config = dict(
    parallel_block=False,
    init_std_qkv=0.0257,
    weight_decay=0.049,
    seq_len=512,
    train_tokens=130400000,
    dataset='wikipedia_en',
)
MLP neurons of a small language model. Each row is named by its layer, matrix (gate and up: input weights) and neuron, and shows model dimensions 0-191. Each number is 500 + 40 x the weight over its row's rms, rounded and kept within 0 to 999. Numbers have three digits each. A neuron's up and down rows have the sign that makes its largest values positive.
Before each neuron's rows, "fires on" lists the tokens most often at its 100 highest values on Wikipedia text that the model never trained on; "fires in" lists the words (lower case) most often at its 100 highest values on Wikipedia text that the model never trained on. A number after a token or word is its count.

fires on: "f" 58, "r" 19, "or" 16, "d" 4
fires in: "of" 41, "third" 14, "before" 10, "if" 8, "effort" 5, "half" 4
L6.gate248:496575457456528456472496504490486502538495471420469507417481518460468547431437514496450533494461530465490520482506481506540503449563466574483468563504580516449503460535510496504514558466516556465520578533480488513529518546494536554447525473430449555472570474461498514513475471520528437507573527560450464591545484565554492532498498458516475508554509504521517490569544479503520509505449475471483557446501454539496554476428517544424460586525554524583501517500531512499500485434515479429511500531531511536424510542439527523520506508475405482549491389425431474462469491522553523494
L6.up248:488512506512545527552495482489519450505523499475572478490584561443464469483489471441489540486451471541557469505518551473505457546544526477522477513517538482593540448485464489542520525567483463451478526521534448570498480540486545434494517470563509535443441398543506471455589503487502443479500545475565426530468538564552510487553504491422483442519433453538500517484492519451494543523512503532516453499484440515458465455483477434509442555614561447541447468432508514480534537450533465466515452532445556574528500447544528525520484460528475565533484482562511465493485462461517564451

fires on: "n" 100
fires in: "in" 65, "international" 5
L2.gate392:520525565499513440479559544540493486504535506473530497522483507524443541586456447500532458470499548436562553429502484517467536513607499562478456500487457521469445461480477459510486490511495517464469485512535531453524469563522456455587499433465514483483469461551477455547507450486479488408510435425494492475479469513497528449526494474547500445521494462554455539481496489426507591488481485419506509463476539494476527535553527464486517560494516547580518436633493488521517539479466558454511427534534544420537498462465465470500533506499529518501550468563537505595394510516503478497
L2.up392:513427474516541407490576480537523468475513472485498590491456560509557541518494454471486535549520501485633508575467516501478512538490500467514485469511476551492427565478520497581446533535528456488440502503513491495527458630536444508518453443532522524517461470495550479503485479506483504487521524502490587456447525539507513495561503497447520513488526408557431470529497396495522547541427513458478453460504539556539515570550480479533522443469555543532481501502504528515510525438571454442526468448506472439473558500456465522515453521529524495531506496519507455522394472516460532458

fires on: "t" 34, "d" 29, "n" 12, "h" 10, "r" 6
fires in: "first" 21, "third" 15, "second" 9, "another" 5
L6.gate24:566502505509514450477574448448493460507561453475530504531587491491518520478407565456567517433529520469502486536513555483498448441524465498495516584477454485480471447462580507408520516469542519481445573547487468506523485482474567479507461496494501446486497451508483550516514499570542484537528479467502588527461515508502531524519499477471401459488444460502560550517513500499467490458451556415453466481472497504531536497509518614541468515475517446502532498516454485478453520464543479454493456591456512489468493491478481514521546499519495461539493421463445534410532530542492374562
L6.up24:552615452519502458556585533504517468524537498481525517540512485550479516501541473480436505459476570478490503523526526470453539504486478543508492489533524560520451473499511479538554532480460487447526495516567442554471572530443461524451484525513389416455505493481550489546513533526475455529557509516461470535540451474520490496466515584493446365482448430515476522492539546466527469463474565510531517465489475565451536500478426485537457509524476493541554511566537536522538516495515518444556527505471479457498518425510451530536549561479468498398559485435503536568459434524501452470

fires on: "t" 44, "d" 29, "v" 14, "n" 6
fires in: "first" 44, "modern" 7, "introduced" 4
L4.gate113:501528552509487511498511444510556499511489485451520496486505428486549546556445471450479465459534515523531494431491533516353501435502551476503525535442501540471488541413523517552447521489496390513425508517479547574497535548589534537539504494458454511516502467514588466501520488544520554484458477481490489474516490516491490521611522468517527457494507548439566466465479519495517538552493487477483470510500503471467578548502565477518496518494479394462510461489617532466581569479444525485521486571513553557513435534490499549484508456450471511495515432550521551544459492503512488545
L4.up113:482502495490474514507517464470597416492500496552524540467559496480460546520456439515503573518504493506541528500501517548488504537421530494467473488506420516426524488427586454517484527518474429601474414473507461532543509558503557516508464538464483441493487520514458467496472524564479480529466554436403495513516533539519474546495490445489490452449588455452565459552454558469468571460570440535552503512454484453533541458504484489473528464555499493468522513545455513526479522571479491528525466493584520538461487460503476533423520556499551450450526441499520455497487576573468489529

fires on: "b" 83, "o" 6
fires in: "november" 18, "number" 17, "december" 14, "september" 12, "member" 11, "video" 6
L4.gate492:450490508484498468515494484497586476470594502536577422499486503506497548470464527447518438542534499552466501527425515512565516448496491541477463583501556506519485502385508519550544443512540474463500515431454480546489498544492507534457483468511551594599554570537490458525543478522444438519533522528485534521495492475555447466469526477459503513526482542518491483467498526460512492501516553445487457529517517502506528469534521518461507464486456573548495605472535525432489452542532544540460484513455515515535599416505479517512451496484499518558550599481525467540494430415456505440
L4.up492:422525497549513639453500459489565492439512460505473523518564515543487513477496515470566486548503518455447553448471466497479490472424528532477455463468511460466582501423521486497470504481503603468496475510463532457516486507522521470532435520519460537413541523561415562467472469484565477482494434509458458530482491551547452493488494487451476553487579492562517423481429458462542492424478538483510521532529501466577515485606498477528504504529454572555455531451457522523484491531481466496479499519524422460495532483517486424487435509467557551543477507511574535517514546509511519531

fires on: "an" 20, "er" 19, "e" 13, "h" 10, "g" 9, "l" 7
fires in: "later" 19, "june" 13, "march" 8, "khan" 5, "than" 5
L4.gate385:487558501503495473488509507574477478522537575497481467541510565502508509390413533498483491506441521542480499500463513470461502554499534459460438374470578507519447539549538454491509587432490507428525502433550456355553465454553469541434491483501541529401508500507513482505509546489477520523456481511520498493498460564504484535534525492500508528533467528483446476505545397510500481458551550512512475493582489537450487548472515456468473482500466433535445491507505507503524452512463471489476528578543471481576474469533570515547547467495474500493564551528531582471516516469538488510
L4.up385:512522464516474488500528554580496555469452508505469384402531481509474473501471497473420569544527506445542432510519456490437450473435466397511503508549529521469488503489492519531473514515493487535500485463491517474531531417513462497492446529494523576507585551541571427457517477461512525488507452511476497468546520519408541547562447507516523516547573481536478529504558515525487434464422476487452503547510503496478481539547475508480496465496518483525509410591434528443454509501517554499505474536495492527478433470507592434544498480582482436477487511475468484500525533421495418531

fires on: "a" 36, "ed" 15, "s" 12, "g" 10, "t" 10, "l" 9
fires in: "released" 23, "release" 11, "chart" 7, "closed" 5, "called" 5
L7.gate235:435583514541463537565513467482515483533493514510454535479562491494547558510496486515498476579469530469438499502509410483545499480415523391504472528478511449459513528469500526525486528465438535527450555512443462469430482459588527460441486573517545492471515461527505449485451483505502457470529489558455477489517540557575467460465452425494575534460554534517509520501492483554474511474501531432507527569529469453504478537471403545476522509570444498502498444582553538480496558459545489520493489443458491476513517545507505446431489569528501544566463542550422528563510534446496486507
L7.up235:442568524518440470555521459531497450541504494504460505503475490529555488529566559507452438535496502460492523544585526468573493441477539472505539436574496503489490510502566556518474537543525541443469505440502546438495556433531467465460527536493555506486459492559495553534491411521508452470429526544543555505525576550563490545471485505439539533456482485423448480490507453450500491545466462426530399472483498433517438497420455523484456504499504488481468497473548445497427503487506383516500548498490486509551505528522557527481518538444484503525510497566490433489472476458573468454

fires on: "b" 62, "ed" 13, "e" 12, "g" 7, "n" 6
fires in: "november" 18, "february" 14, "december" 13, "live" 12, "member" 11
L6.gate215:534520531486504527518466521491493451528528502498466502471467456470517496524460467463461452497541554558454527488458499494420608481473469519576503482466504544411544497489466572489520494492491547424509512465442525555551471527494539464462484481546517611556499579543550408575482408490497518490520573551473448546470515557553453511485479467491462496491565497470516464477467523428518549481481511479513465494518435471497604502534454471455521460504499481488429521572517460453591519528441538474439451463437548513513502447527507427553460493504547535532498515521580479473470517521537456494
L6.up215:505511566590529460544497477517544509536517545459499513424528517564496515529501453461418527522535511489520482467502423508515482511444480446569430499535543557454540470487477557528480514556500448422496438430473443554515536489500532559464404510526556551414512535520531429510519491508497438478541525383521479512475516540461409485533529437518506536491577432469507496453465494529508537496446504560497520501393457486505542523557448483514503497446486537525511503451476501418557512526522504475509411500404510514524534500502505478488485457555494495498504454482553515566460496523454459489

fires on: "g" 25, "in" 24, "en" 19, "w" 18, "e" 7, "i" 5
fires in: "during" 48, "between" 19, "free" 4, "bacteriologist" 4
L4.gate0:532533550474464504479573511496456535494518462507433434498545532468511539565469474492527534490515403501490517546559511488546474510528496545494496451528454503502502425611535497466528533425519480502446519451476515486572493553524527535534489451440564510516503529517484488530485514546493616489526561506533517524489520493579491583527495515506522469489463483592477596489428499520495503475570518466531537531491424427483423566475473524451482494466484440515428522489499471545520511535499457565562478475457504503502462488565504543556494477579464517529578541469418567466508486430525562505
L4.up0:501494525555509459474472411460468452478554443473512502559502548529509458472529497575495564588461488524568510531500505427483504490464523507561433516513512507525456513466489499511488485436476501537514465516512507513534507525492509504479491456568468546483461483542519442501439499561504563424458561417587520582512473519579575480583524588535489529429424550555494464506482525528471568470493475583512481489523467471418502512509458511442500514520489509521475454468477519481510509531471449527497514524428497494540493467575472495464461472540491543489498464477409508445527559494512642511

fires on: "a" 60, "s" 16, "e" 11, "is" 7, "p" 4
fires in: "released" 23, "was" 15, "season" 11, "release" 11, "sea" 5, "is" 4
L6.gate359:537491486542520440523538547511456548423543454546472495457504492543480507469506480506503510566558491419476488426511441446461472554485513484365528578598498489451513487512454534511597526544535499455505611542456504486529537514472509543450480539461550557567486510501475494491619499511548454529498498527586493447440531479555524403531519448565527505494508506491507463470509480530449510543546493480506537524488482467506524569467457600525555492479494480487526504559530481481455524530523481494563460511481490483527593541489537524468437453521498502550507540492473501553474445503511523489
L6.up359:480484455437528454507513531528513509441526521456490425514480498569531556526530551531460474580460502553497487505546481511508462563469557515425505552506528485559443459494469494523511433408520454500509462483457482537564432497525436596460515533466530493515464453423496556481483507516470550462516515494492522583501480486527501530461493481566578516453517461490560545528494520457506525493494437538571448503468496378448499491473603551499504507541559545510545489524382539462455507482566495435505468540512512455535526520516486491542477477529474476463528530541501401475497449520521499431

fires on: "d" 46, "s" 17, "at" 9, "en" 7, "on" 6, "n" 4
fires in: "including" 17, "included" 10, "include" 9, "includes" 7, "information" 5, "development" 5
L4.gate42:514527520439499456449485523464478462509510513556509484561571506460536490520467477488485582531451524531529435415441466541442496571469521478519509469491475514479459527453514442514536555623496510527513499527420470511491389473535538525489548521473501501511477452464483499546440472436510556459464427554448511445556479525541471420505486412508508435461535543482573498489532530486446461496578537500533535555432460455500510573500476518539515495579489503548533452550509477463523530507480492439520464582489458544496504506463550467433433478510494489473505464475517531469531438496453473581
L4.up42:473472481502418517465464451497483525488419437461515549487573456424535550469482562478524519447487502484528495525445492535504479535559504473559490453563411467506452529464475495482471534457575465525495506483511480469440493491529417496487477458500556503472378468474496474505554490449539476523432451463498515524438562566436479485550557489510536538473444528530453517512488497449492553489556537498473497500470556512550493559455521444524602467486466470517473557463470545515462439498513573493473509544418483487478515476466499549573448455496447446562442573477518516471514422465484458501

fires on: "l" 32, "e" 27, "g" 25, "t" 13
fires in: "during" 24, "until" 13, "june" 13, "full" 5, "while" 4
L4.gate294:552475543521543525506523443522478498536503551521511478442504462510488572533514501517481563475547468491504488554438537476450474519503508454496518499472420477589424510486515430496468443540475478512614519452508589473548396458431455459487483493486488476475502510522550470505482492467413550573445569530462500486503570464517475477486429445528540461507486551473536552502529529473486476503535510551468461527588450503495527510491446499382505494462522464465495495441486523501573535490495517593515436570501504529455448510569481459509478508559582502523520545444514505496577536483549494521
L4.up294:445526469521492489472475544485468575536504523424513453553488571465541495443471454477451489491596492460549560514490463514529455582439461527605472483501438427469539432479514496526509471505541572547512435484516523442563530449485479486510483552475511544516478525509529520536481509506546456463564540607457467511558493500558609519483514410537517474446509435535459478540516465510539515499508505536531494599471488468468387494538494551486471463562439505500551463502459458528441482506512480550516493426455497498499552496491516464539486499499463550510549462442489557471496493507512521547

fires on: "r" 45, "y" 15, "e" 14, "en" 7, "is" 7, "er" 6
fires in: "their" 35, "only" 12, "bronze" 11, "his" 5
L6.gate259:522467498483527494497494527531550490556448534434452451424544529524467561458467416505543505484459536487545486455498457469472560476541473515491467465486489504499471481530543527448451485504488501446442515534512537522517429463553573497503422513415500498498465495487501480540501438551465558575488518507442648558499522513518512503472536525502469473537537543496519482499424584506445466529472586545502450470553454486541506485535572561514529503568483534518456421484445483553517492496503498498479501505439511514549519525518538491592493575506459488599532507573554552455477493536525458435
L6.up259:516511437547467506468549465481476501556543479459507492497498450538400516549428476534490455504543575450473524528473540543487431514546559530469467640476518495522560475536524456457520563552562519509549517493433464436499510484538452476496527497492511519527497483502466534502480463485497524564509516550560498535461488504471514405485466476406491478540505467457434515470487496564474543484497449507575458471444504437493517428475482520611520501475455492503519503524487507500449532520462540521537548539479498459558540445498498418623521565473451515433534492497418511483508506504505544554

fires on: "is" 48, "r" 30, "s" 11
fires in: "his" 45, "their" 19, "its" 11, "her" 11
L7.gate439:567515490533527514469520447540461503503510568399570465409571507528467581470460479460484525504525512491450505545531492431456533559556426507535425451481457560534586491484547549455497529557461469527506483523577473538440475476508523499557502473518443530474497554520481521468421487487460526551459449430509514514531488470505445481501566506549529450475412553506472496442542543453476490430447503504532489521479490481498507419553468543455550545545494464533492503419501509553441573436464468467488507525512513436496447508511500539482483542430465483527556527521460563543495542521509516527
L7.up439:527507446507540459560477469494474519480559527445535430486564522515536540551458478481506541481475512515523480479518518384477500496524433442539468493603442457568537517587503508518514557549512561536469503490500522478499552547506451495485557515442492488468513481520494558465459488540485510453525555526604423525471579519489484528476517494486515524466453504529495500531479516539512501432527587520446418470513541526431484548526453433471455584505447460489492462467567438487446580486511549533562472538480453446568490472493475541520548555474496481494560455457494515544490547438500546560